Weights of a small GPT-style language model, trained from scratch on English Wikipedia: MLP 2048 SwiGLU, a variant of Muon for these matrices.
MLP neurons of a small language model. Each row is named by its layer, matrix (down: output weights) and neuron, and shows model dimensions 202-297. Each number is 128 + 24 x the weight over its row's rms, rounded and kept within 0 to 255. A neuron's up and down rows have the sign that makes its largest values positive.
A block is one neuron, or neurons of one layer that tend to fire together. After each block is what it responds to, as a language model described it from the Wikipedia text at the highest values.

L5.down1040 [150 163 111 142 141 136 142 134 106 156 131 123 126 115 114 133 129 124  42 107 154  89 129 112  89 154 139 158 128 122  96 150 130 139 114 130 136 137 118 117 135 142 142 134  88 113 126 147 147 166 183 145 155 122 128  98 133 116 141 132 123 131  95 159 116 116 139  66 138 100 119 131  88 131 110 141 152  73 146  86 156 127 120  93 107 128 130 125 108 143 124 136 150 127 146 114]
Description: Purpose infinitive "to". Fires on "to" introducing a purpose or goal clause, as in "in order to", "in an attempt to", "used to control", plus "helped"/"helping".

L6.down239 [117 136 200 144 125  97 132 120 128  89 133 175 125 176 133 128 108 145 126 141 126  94 158 131 181  92  92 140 157 107 124 116 109 114 124 132 115 123 119 138 112 140 122 159 123 129  86 173 162  97 129 107 123 130 145 102 154 126 131 148 178 130 143  90 165 148 128 124 132 124 119 146 110 160 128 174 151 134 127 157 124 128 112 116 172 161 172 128 162 142  86 120  96 140 173 136]
L6.down328 [154 134  61 119 102 125 114 127 132 104 118 149 151 100 140 135 115 129 151 180 115 114 151  95 134 115 120 104 143 147  93 163 107 118  79 121 151 151  84 132 125 138 169 142 126 132 124 130  75  87 122 110 139 135 131 143 134 127 119 112 123 141 112 110 132 147 174 102 132 138 132 131  74 144 139 154 107 155  86 125 105 151 122 150 144 158 137 106 127 162 159 105 157 104 131 105]
L6.down388 [157 148 155  88 159 118  87 158 120 135  87  91  97 103 161  95 124 155 103 124 120 109  90 143 103 137 150 117 117 131 139 145 139 156 108 159 153 147 151 126 163 162 132 144  83 171 107 124 149 122 118 135 116 127 127 145 110 107  89 139 159 152 145 116 130 146 141 135 111 132  94 104 158  89 132 100 136 130 157 140 133 141 100  95 121 109 117 118 116 124 174  87 115 176 139 121]
L6.down596 [113 122 178 129 110 104 107 155 152  85 125 138 128 129 104 109 107 136  90 166 157 147 143 101 134  86 114 160 146  78 124 131 138 123 140 138 107  56 142 126 142 180 166 110 106 160 138  95  89  78  98  98 103 108 120 107 128 163  75 103 184 117 126 127 119 104 100 119 121 111 121 141 120 165 153  51 116 158 145  83 120 141 137  90 128  98 125 143  94 116 122  88 138 165 130 140]
L6.down699 [112  90 146 115 123 142 106  86 117 148 112 138  85  97 109 103 160 111 106  95 151 106 125  86 151 135 114 117 131 126 129 127 170 181 152 158 130  51 115 122 130 123 111 116 120 100 124 132 144 138 120 123 102 139 132 137 113 139  93 131 120 128 133 132 117 134 155  99 137 108 101 109 136 130 124 122 128 153 174 132 144 150 120 132 156 129 115  85  86 113  89 101 102 102 181 123]
L6.down909 [104 138  82 157 166 115 155  68 118 109 132  80 144 134 133 156 117 133 144 164 168 126 160  93 164 104 124 139  89 186 118 106 146 115 109 134 162 108 110  96 117 123 153 107 151 107 131 147 118  80 116 137 183 127 118 111 130 147 141 113 136 116 134 123 119 142  95 112 120 136 122 151 136 144 113 120 141 132 133 158 127  93 124 135 178 137 128 118 169 126 133 149 101 126 145 160]
L6.down995 [173 173 132 135 111 106 119 149 142  98 123 110 116 117 109 118 141 118 110 116 154 112 103 143 134 126 139 104 113 122 112 121 188 131  97 103 115 157  94 127 118 126 146 157 114 181 136 153 149 147 140 144 175 146 109 133  92 122  74 118 114 113 122 126 147 127  85 152 136 112 113 111 125 114 106 165 164 129 116 100 108 138  97 130 115 110 131 107 112 152 119  61  93 131 115 130]
L6.down1152 [137 103 107 140 130 104  88 140 114 122 162 147 116 134 164 133 126 139  83 142  93 175 151 131 154 166 123 135 132 118 138 129 133 159 148 104 119 144 183 123 110 168 120 125 101 157 157 133 130 124 100 150 155 133 156 163 108 122 162  95 137 148 107 138 133 130 102 109  88 178  88 152  90 116 141 144 125  73 112 119 157 116 119  82  77 138 117  99 114 131 110 106 116 133 145  89]
Description: Gendered person references. Ending word pieces of given names, mostly female ones like Dorothe-a, Jul-ia, Jean-ette, plus subject pronouns she/he in biographical personal-life text.

L5.down1938 [164 161 197 135 148 142 177 137 166 115  94 128 142 164 159  90 158 134 124  84 113 150 102 141 163 125 132 133 118 156 123 134 130 145 121 147 128  88 166 115 145 124 165 157  92 142 155 138  87 155 138 163 115 136 132  81  98 157 139 118 145 109 134 123  95 137  90 177 112 138  84 134 145 129 104  96 139 146 123 120 108 119 113  91 107  96 113 148 102 159 153 146 104 131 100 139]
Description: Clause-opening time phrase end. The token closing an introductory time or framing phrase just before the main clause, such as the comma after In May 2012, when after until 1971, or that after "might be".

L5.down360 [ 94 110 117 110 149 143 134 119 167  82 173 145 107 163 145 120 155 164 119 120 157 128 133 170 148 123 141  90 110 133 127  98 106 127  87 135 138 145 140 156 117 143  97 133 118 129 168 125 109 142 115 126 116 121 101 130 115 156 111 175 138 121  99 133 154 136  75  91 122  73 139 105 134 130  94 145 149 129 120 122 101 134 123 161 116 106 128 112 151 142 165 187 120  96 134 108]
Description: Early fragments after capitals. Second piece of a word split into fragments, usually right after a capital letter or an article, e.g. A|c|clamation, A|p|ocalyptic, B|und|esrepublik, the mod|us.

L2.down67 [121  89 143 107 155 166 128 130 145 117  94 152 157  93 126 109 128 119 141 122 140 141  99 149  84 104 138 178 122  91 106 129 141 146  98  96 113  97 104 131 139 113 115 137 146 126 149 173 125 123 127 135 149 145 116 122  98 134 100 161  88 143 172 131 108 134 108 149 122 182 174 100 106 120 133  96 134 175 115  84 121  98 137 140 152 158 137 114 131 108  99 172 186 164  72 141]
L2.down486 [101 135 164  93 163 134 105 149 120 153 114 101 109 146 115 128 107 155 114 131 102 103 117 133  96  90 134 127  94 116 109 165 109 125 141 128  80 101 171 146 108 143 124 142 135 112 153 128 106 146 118 125 139 104  83  93 124 101  85 147 150 141 152 118 145 116 140 165 129 143 111  97 140  92 147 143 141 157 149 111 130 148 157 123 167 113 174 122 134 108 134 125 140 101 112 140]
L2.down569 [154 122 132 145 175 111 136 121 161 136  84  80 124 126 155 141 102 158 125 197 105 121  83 142 126 111 102 117 163 128 136 161 141 140 143  95 123 117 150 121 132 142  72 118 107 131  94 147 111 121  89 131 139 108 131 135 125 166 121 124 133 130 113  87 135 138 155 165 120 137 198 103 133 137 126 118 144 140 107 133 131 163  81 119  94 117 129 141 115 120 137 113 131 140  98 135]
L2.down973 [140 174 112 146 153 109 170 151 148 102 160 122 154 133 195 174  96  85 131 115 107 161 185 119 129 136 136 144 152 110 177  94 135  88 133 136 148 137 121 110 111 152 144 153 169 155 148 134 111 144  92 113 173 164 108 119 137 164 140 149 181  98 154 124 135 157 159 141 143 124 185 143 162 129 110 153 141 132 139 172 118 143 102 124 170 128 138 153 135  82 145 166 110 143 122 130]
L2.down1571 [111  54 117  86 166  99 144 133 124 154 126 155 149 129  77 132 130 157 146 111 120 137  98 127 111 100 114 138 167 146 103 122 165 118 163  70 146 139 116 133  96 167 106 118 121 139 158  93 110 147  92  86 140 157 102 109 119 127  82 117 121  94  59 140 130 123  98 142 148 147 107 136 110 136 106 174 168 145 155 131 131  94  78 140 131  67 161  94 183  87 149  96 147 108 127 143]
L2.down1573 [143 142 129 166 147 114 135 138 110 109 121 104 146 110 136 113  98 106 144 162 146 122  72 141 106  99 137  73 152 125 136 105 118 143  92 114 154 107 152 118 119 101 150 158 136 126  99 122 101 170 120 140 131 149 128 117 126 144 162 141 147 153 126 103 115 123 142 153 187 148 194 127 127  84  75 133  92 136 120 124 112 138 152 135 174 120 172 136 150 106 122 141 119 114 153 144]
L2.down1734 [156 120 154 126 133 100  79 122 149 143 103  90 101 116 123 109 136  89 143 106 104 157 112 150 137 152 108  88 173 108  96 132 108 125 149 131 127 127 118 147 122 118 158 108 107 105 156  91 138 137 126 109 140 140 106 110 206 131 140  99 115  88 121 120 154 132  90 141 123 120 115 122 144  85  91  82 154 152 145 104 123 124 142 130 113 119 131 157 144 110 120 130 112 100 141 126]
L2.down1905 [114  95 118 137 112 146 148 165 156 142 127 112 132 132  94  94 129 104 124  97 105 120 137 120 102 136 155 140 143 158 114 127  83 125 110  99 124 119 152 133 147 169 175 150 132 151 110 143 128 127 134  70  78 112 128 131 134 142 108 129 130 166 111  87 105 157  83 170 136 105 135 135  98 141 161 107 157 138 107 159 140 154 171 156 110 141 108 165 146 131 148 140  96 138 135 142]
Description: Closing quotes and headings. Closing quotation marks ending a quoted term or title, e.g. 'knife', "Killer Elite World Tour", plus == at the start of section headings after a line break.

L6.down215 [100 134 126 142 138 164  92 130 147 138 159 122 144 120 133 116  97 149 169 110 106 135  85 119 140 148 100 136 155  99 112 132 138 121 141 149 127 132 135  86 143 155 184 111 102 171 108 122 116 122  94 127  69 121 121  96 139 121 160 117 125 129 132 103 118 135 127 132 138  72 118 102 161 100 163 137 145 148 113 174 118  71 100 135 102 125 125 114 133 122 139 138 165 156 156 159]
L6.down465 [165 136 138 157 121 157 135 121 139 131 136 138 137 161 121 135 152 106 144 172  95 131 133 142  79 101 134 142 123 132 184 114  98 144 164 121  93 155 123 106 113  92 157 108 143 119 165 104 130  94 178 136  87 110 121 135 146 181 114 147 135 102  90 117 133 127 131 136  81 149 107 164 154 118 146 131 124 133 126 140 127 133 131  99 141 133 114 148 109 153 115 114 128 118 129 105]
L6.down904 [117  79 131 146  77 131 116 112 124  77 116 142 115 133 179 120 123 144  96 113 162  84 160 108 142 128 121 135  88 131 146 105  82 129 135 116 117 105 129 157  95 148 139 120 134 145 120 116  97 136  90 140 154 143 165 133 124 145 123 112 114 123 108 106 116 125  97 191 111 171 137 176 120 141 131 178 113  75 146 134 110  92 137  95 122 120 174 163 117 104  81 162 148 137 108 147]
L6.down1064 [153 111 119 146 121 136 141 124 115 126  91 173  99 145 133 132 120 119 117 112 128 106 124 118 130 146 149 103 144 149 104 105 139 158 177  92 116 122 106 148 137 143  75 108 109 132 139 146 146 108 109 150 134 100 122 157 144 110 108  54 124 144 113 145 135 116 112  94  93 135 103 109 138 125 123 129  97 132 131  93 157 113 103  53 125 127 106  99 143 132 137 125 141  93  87 130]
L6.down1509 [109 127 181 122 179 123 115 125 135 137 100 108 134 123 114 136  79 139 149 157 121 126 156 130  96 153 120  95 107 139 193 149 109 112 114 127 110 126 171 150 137 153 152 106 127 150 100 126 137 109 128 107 176 139 106 152 152 142  96 104 151 122 118 155  93 128 134 139  58 119 107 144 132 154 127 156 138 119 111 102  90 113  70 123 116 152 117 100  74 112 142 152 110 126 146 137]
L6.down1610 [164 114 193 124 132 133  83 128 119 106 136  82 120  87 127 112 128 126  70  98  91 159  92 136 107 130 124 101 163 134 107 131 152 106 123 133 106  86 155 165 141 125 115 183 146  73 154 141 143 107 140 177 160 140 125 102 137 108 151 105 131  91 166  96 125 131  99 203 163 119 115 149 145 149 138 134 103 175 105  96 101 141 188 150 136 141 149 118 126 108  97 164 113 159 127 116]
L6.down1717 [138  77  91 157 147  94 103 113 108  94 100 119 156 101 143 159 104 132 110 108  92 129 158 126 165 164 134 128 114 133 133 131  90 133 100 145 147 106 109 142 132 140 157 136 167 175 126 135 130 133 106 105  98 141 131 132 136  90 122 135 150 133 173 126 141 134 165 124 116 115  97 108 124  95 136 128  86 135 140 134 141 135 131  93 143 110 165 120 130  83  87 130 123 146 141 128]
L6.down1927 [166  89 144 117 150 153 153 148  91 139 128 150 126 133 145 112 105 103 164  98 123 149 109 123 107 117 132 122 148 168 138 103 125 102 102 129 157 110 142 102 141 115 157  79 131 132 122 136 117 105 171 119 122 134 161 129 112 146  86 120  96 111 159  83 125 131  91 136 134 122 133 130 115  99 109 142 132 106  87 167 110 147  81 107 147 150 136 107 150 134  88 168  91 124 132  96]
Description: Opening quotation marks. Opening quote marks (mostly single ' but also ", “) that begin a quoted name, gloss or term, as in known as 'halflings', means 'forest of…', the song "Undone".

L6.down182 [120 115 159 142 137 117 104 103 144 132  90  78 116  85 164  69 116 119 109  99 125 144 167 137 145 111 183  93 140 109 146 186 142 102 150 146 132 146 131 116 111 153 144 107 117 189 138 116  96 151 105 140 138 120 116 108 111 159 155  99 132 141 138 108 131 132 100 187 140 107 145 194 119 135 136 124 106 158 128  91 133 181 129 182 134 132  92 135 109 105 148 152 125 160 136 139]
L6.down613 [126  69  91 139 103  66 110 120 196  96 189 145 154 109 128 164 146 114 138 151 161 154 123 114 115 118 115 111 164 132  74 112 117 112 127 117 109 153 100 142 148 148 115 101 148 142 150 141 118 123  91 135 115 117 113 160 120 119 142 137 134 153 102 129 162 118 167 179 139 136 137 111 135 151 154 117 143 107 144 116 146 141  79 128 176 127 155 132 144  89 133 106 105 109 132 156]
L6.down646 [101 136  99 128 117 122 142  83 119  99  88 126  99 120 152 134 106 111 117 169 140 161 141 121 114 118 131 127 163 138 121 119 117 152 104 118  81 124  86  92 115  89 166 107  92 133 150 117 146 131 110 148 164 113 135 122 133 119 183 124 115 149 142 132 132 132 152 155 144  75 133 168 133  89 112 115 153 145 132  97 136 148  75 115 110 117  85 121 128 116 137 112  79 120 141 109]
L6.down946 [149 170 255 139 127 149 114 172 125 128 129 140 115 124 138 130 138 107 122  93 158 108 125  86 161 133 109 127 190 102 162 119 134 119  84 104  98 126 121 117 147 116 111 130 165 115 108 161 138 196 112 169 148 156 146 136 115 168 101  98 112 173 112 150 137 113 118  96  78 168 127 152 159 118  99 138 140 121 163 112 150 158 131  92 112 124 162 129 106 128 169 109 113 122 155 158]
L6.down1022 [117 157 141 127 110  91 160 118 107 165 196 128 110 145  99 130 127  89 151 193 111  83  92 103  85 122 142 121 143 122 167 102 126  82  76 153  75 142 145 118  69 141 184 134 129 143 133 150 141 132 152 174 103 182 128 113 172 101 117 127  82 123 145 109 104  73 103 106 163  92 123 148 135  92 110 111  88 127 129 125  97 116 119 136 106 152 109 128 132 124 104  98 113  94 146 130]
L6.down1298 [182 156 176 148 123 129  90 119 116  79 142 120 120 125 144 161 137 142 163 196 109 111  92 141  99 144 155 171 131 136 104 135 139 193 189 177 150 110 146 103 123 115 156 204 124 115 134 145 133 151 142 157 117 134 111 119  95  89 121 104 129 149 123 165 105 131 137 107 132 155 105 118 144 107 127 116 100  82 131 157 111 110 148 125 157 142 155 115 128  95 125 149 127 120 134 139]
L6.down1897 [138 169  56 109  77 142  98 127 114 104 146 135 160 123 125 115 139  96 100 112 103 103 113 138 128  65 140 135 155 147 125 102 129 154 109 133 130 166 101 117  98  87 152 129 135 122 167 201 141  96 149 125 136 138 138 141 141 102 158 118 136 110 126 130 112 112 104 135 121  77 160  99  84  93 116 135 149 125 116 135 105 120 106 109 129 145 129 135 126 113 116 135 135  79 117  99]
L6.down1940 [146 108 190 160  95 104 125 187 130 116 119 115 159 114  98 132 127 142 123 148 105 101 129 168 125 161 146 140 125 141 167  90 125 140 111 123 129  95 161 163 120  90 151 119 144 116 190 148 126 153  90 118 145 123 105 141 159  92 151 100 186 217 124 158 121 146 152 114 152  91 114 136 124 134  92 132 140 126 164 112 164 137 128 119  97 159 146 128 133 162 143 134 123 127 133 151]
Description: Wikipedia section heading starts. Fires on the opening == or === of a section heading after a blank line, such as == Personal life == or ==Albums==, and on newlines right before headings or list lines.

L5.down1319 [133  92 224 156  94 137  99 146 165 132  91 105 157 112 169 188 153 114 176 106 161 142 117 109  92 135 156 135 121 135  90 134  95  85 112 105 142 118 127  80  47 138 101 142 173 128 123 144 120 116  71 110 108 130 162 167 170 159 102 115 161 172 139 112 114 150 110 119 105 108 113 148 172 163  80 100 146 141 147 131 176 126 159 126 149 148  87 111 143 107 132 131 107 154 148 150]
Description: Closing quotes, name endings. Closing quotation marks ending short quoted terms ("typewriter works", "Cfa"), plus final pieces of names, acronyms and parentheticals (Ryn-keb-y, Hauggjegla).

L2.down40 [ 93 129 154 110 120  94 127 107 147  84 112  73 118 113 117 105 137  92 154 127 115 115 145 140 133 134 130  97 144 157 109 152 136 177 107 174 108 136 158 119 115 162 150 107 133  91 129 124 124 135 146 136 148  95 135 146 128 165 135  99 124 154 121 150 126  97 147 123 135 130 175 126 157 185 123 111 122 113 102 116 140 177 122 100 185 115 140 117 116 117 106  97 129 135 150 101]
L2.down133 [150 135 119 120 122 135 165 133 112 126 119 139 117 115  91 149 151 132 106 159 104 147 119 115 124 125 126 180 159 130 116 131 123 142 126  97 131 118 143 116 123 174 138  87 139 164 151 106  78  93 172 134 122 137 112  97 113 142 112  79 135 152 129 124 137 120 102 134 125 132 120 133 141 125 194 126 123 119 161 132 126  96 112 119 100 101 125 130  86 117 176 137 102 114 126 112]
L2.down140 [107 121  86 125 105  89 127  94 110  87 131 129 150 128 118 127 128 100 156 154 133  91 134  97 108 135 108  96 105 155 150 169 132 116 138 146 145 130  88 131 139 119 135 116 103 199 146 119 125 106 147 131 120 107 100 108 117  92 111 155  86  97 122 111  89  91 148 105 117 141  85 144 126 123  96 141 127 152 106 142 176 122 160 139 109 119 115 146 122 111 130 139  99 125 128 128]
L2.down401 [142 150 132 126 113 160 151  93 106  95 131 119 127 127 148  99 117 127 116  91  97 117 135 113  89 106 117 160 109 145 150 157  82 202 128 129 124 120 134 121 106 129 134 124 108  90 175 114 115 131 204 162 110  97  84 137 107  98 135  90 131 127 150 130 111 139 110 126 161 113 118 123 152 146 133 119 123 122 119 108  97 115  92 154 124 117 125 137 138 126 141 122  93 112  80 155]
L2.down509 [113 109 147 109  97 132 132 109 100 112 103 129 130 130 140 100 114  83 106 126 137 124 133 180 135  95  97 130 150 103 126 156 147 123  86 114 159 109 140 152 148 136 103 128 113  98 111 153  98 118 162 142 144  95  92 159 124 137 126 131 122 152 143 121 121 123 123 101 114 104 103 167 121 120 123 151 135  93 122 153 116 108 147 124 183 117 143 114 149 111 102 171  92 143 115 154]
L2.down790 [133 170 107 151 142 164 146  79 131 154 144 138 140 153 117 117  81 108 134 142 118 120 126 164 133 127 160 147 114 124 115 123 118 132 129 126 120 111 100 138 127 110 179  93 148 145 150 132 132 162 114 134 186 127 161 115 106 121 117 112 113 160 148 106 108 132  69 149 118 171 129 113 119 120 115 128  89 119 133 114 139 136 150 165 102 141  88 135 115 188 162 142 144 104  99 138]
L2.down1298 [ 81 111 194 146  97 109 113  86 135 146 133 107 134  92 166 117 137 117 130  70 121 124 118 123 116 142 148 123 114 112 142  76 150 107 128 145  82 100 168  96 124 126 110 104 132 113 117  78 166 133 137 163 107 178 166 110 134 120 170 106 150 108 110 127  98  73 136 115 136 161 143 121 119 169  89 191 107 181  89  89 131 129 109 146 134 118 121 146 147  78 110 128 108 133 116  99]
L2.down1699 [127 136 165 162 129 108 119 119 117 163 114 114 158  88  96 129 149  59 120 146 136  91 129 146 129 136  90 131 115 165 116 113 137 143 109 102  94 148 152 124 128 113 152 114  91 155 128 121 130  67  90 136 139 105 127 186 155 133 147  85 145  97  92 128 129 147  82 117 120 138 124 130 169 137 108 110 139 103 112 175 117 148 111 117 140 136 147 116 141 135 174  77  93 130 133 119]
Description: Token after a date. The separator or year token right after a date, mostly a month name plus day, in lists, tables and timelines, such as "4 April –", "June 8 |", "29 March 193".

L2.down6 [130 109  69  83 128 122 126 164  96 132 114 103 102 107 114 153 180 144  96 180 115 146 102 116 100 163 141 143 111 147 129 123 140 160 160 129 118 158 147 149 137 117 166 137  92 123 110 162 153 118 100 120  78 140 127 138 137 124 136 138 147 130 121 122 156 137 158 163 129 146 107 121 159  89 151 159 119 158  93 152 134 105  95 151 108 158 127 121 151 140  84 153 114 147 131 192]
L2.down366 [151 145 136  73 155  79 102 180 147 151 119 123 132 157 138 134  78  99 136 118 127 145 119 153 162 105 102  98 109 117 134 109 107 141 134  88 125 115 139 137 138 144  70 104  97 160 164  99 145  90 164 130 121  98 149 145 128 156 136 102 156 135 103 149  91 152 113 112 141 102  97 134 117 104 175 121 117 115 133 142 153 120 137 152 105 118 121 111 131 153 140 103 125 113 118 109]
L2.down689 [105 100 136 172 141 150 113  57 124 116 154 124 152 161 145 140 132 136 146 136 154  81 135 125  91 170 120 103 119 109 131 146  77  72 106 142 149 116 181 109 120 161 111 119 144 100 163 128  91 158 111  93  93 102 135 113 139 123 148  92 128 112  82 137 107 104 114  88 176 117 128 153 187 123 187 164  91 103 144 130 154 135 108 124 127 157 131 118 143 125 119 140 171  95 129 148]
L2.down723 [114 130 124 108 154 137 139 129 107 111 132 106 168 119 151  51 134 153 173 140  92 110 146 135 131  72 137 117 132 135 136 110 130 140 175 141 147 150 160 114 121 149 126 148 123 140 114 112 154 152 132 186 140 110 131 132 100 134 140 130 119 134 156 126 144  68 115 113 154 113 121 147  94 148 157 156 124 129 139  96 156 130 135 123 109 121 146 100 124 131 121 133 187 136 134 146]
L2.down756 [ 96 125 156 133 126 108 131 148 156 153 110 115 102 117  87 171 113 106 145 119 125  88 141 138 146 115 144 127 150 125 163 120 149 125 133 131 137 152 152 114 159 154 104 150 146 117  82 115 124  89 140  91 111 115 135 135 140 106 159 119 100  70 118  82  87 109 139 165 105  84  96  91 118 123 117 115 124 117 151 120 167 110  88 135  94 111 116 106 109 108 148 130  78 146 108 136]
L2.down1342 [171 113 160 142 154 179 111 137 138 124 163 147  71  68 105 105 164 124 125 114 102 128 120 109 127 122 110 160  81 106 112 119 123 137 105 112 143 154 121 143 117 140 140 145 116 118 124  95 143 130 182 155 141 123 125 135 147 124 104 131 118 127 114 147 154 110 138  86 144  79 104 145  97 103  99 105  95 110 107 140 150  74 117 137 177 153 125 133 143 149 107 113 115 150 154 150]
L2.down1405 [110 126 141 141 147 103 155 130 129 154 138 143 151 127 136 119 103  78 110  95 161 111 110 115 117 152 124 169 156  99 128 193 145 103 109 142 117 147 156 108  85 154 139 136  86 133  91 161 167  92 124 150 141 103 134 107 183 147 109 143  82 124 155 144 118 122 149 121 112 181 154 141 113 205 109 116 110 110 104  77 153 136 118 138 156 142 170 111 101 181  93 127 116 138 133 115]
L2.down1655 [128 148  99 175 131 126  97 150 124 109 148 134 153 148 120  94  93 118 125  97 110  92 154 159 146 119 163 106 142 113 108 141 124 123 148 127 170 164 143 143 131 110 148 158 171 171 142 146 108 133 159 126 118 147 136 141 119 116 144 151  78 144 130 108 164 153 129 132 104 103 106 162  86  90 156  86 132 126 157 124 117 109 127 142 161 130 125  97 130 138 163 131 125 129 141 126]
Description: Infinitive "to" after copula. Mostly "to" opening an infinitive after is/was, able or a verb ("aim is to", "was able to", "decided to"), sometimes other function words after is/was.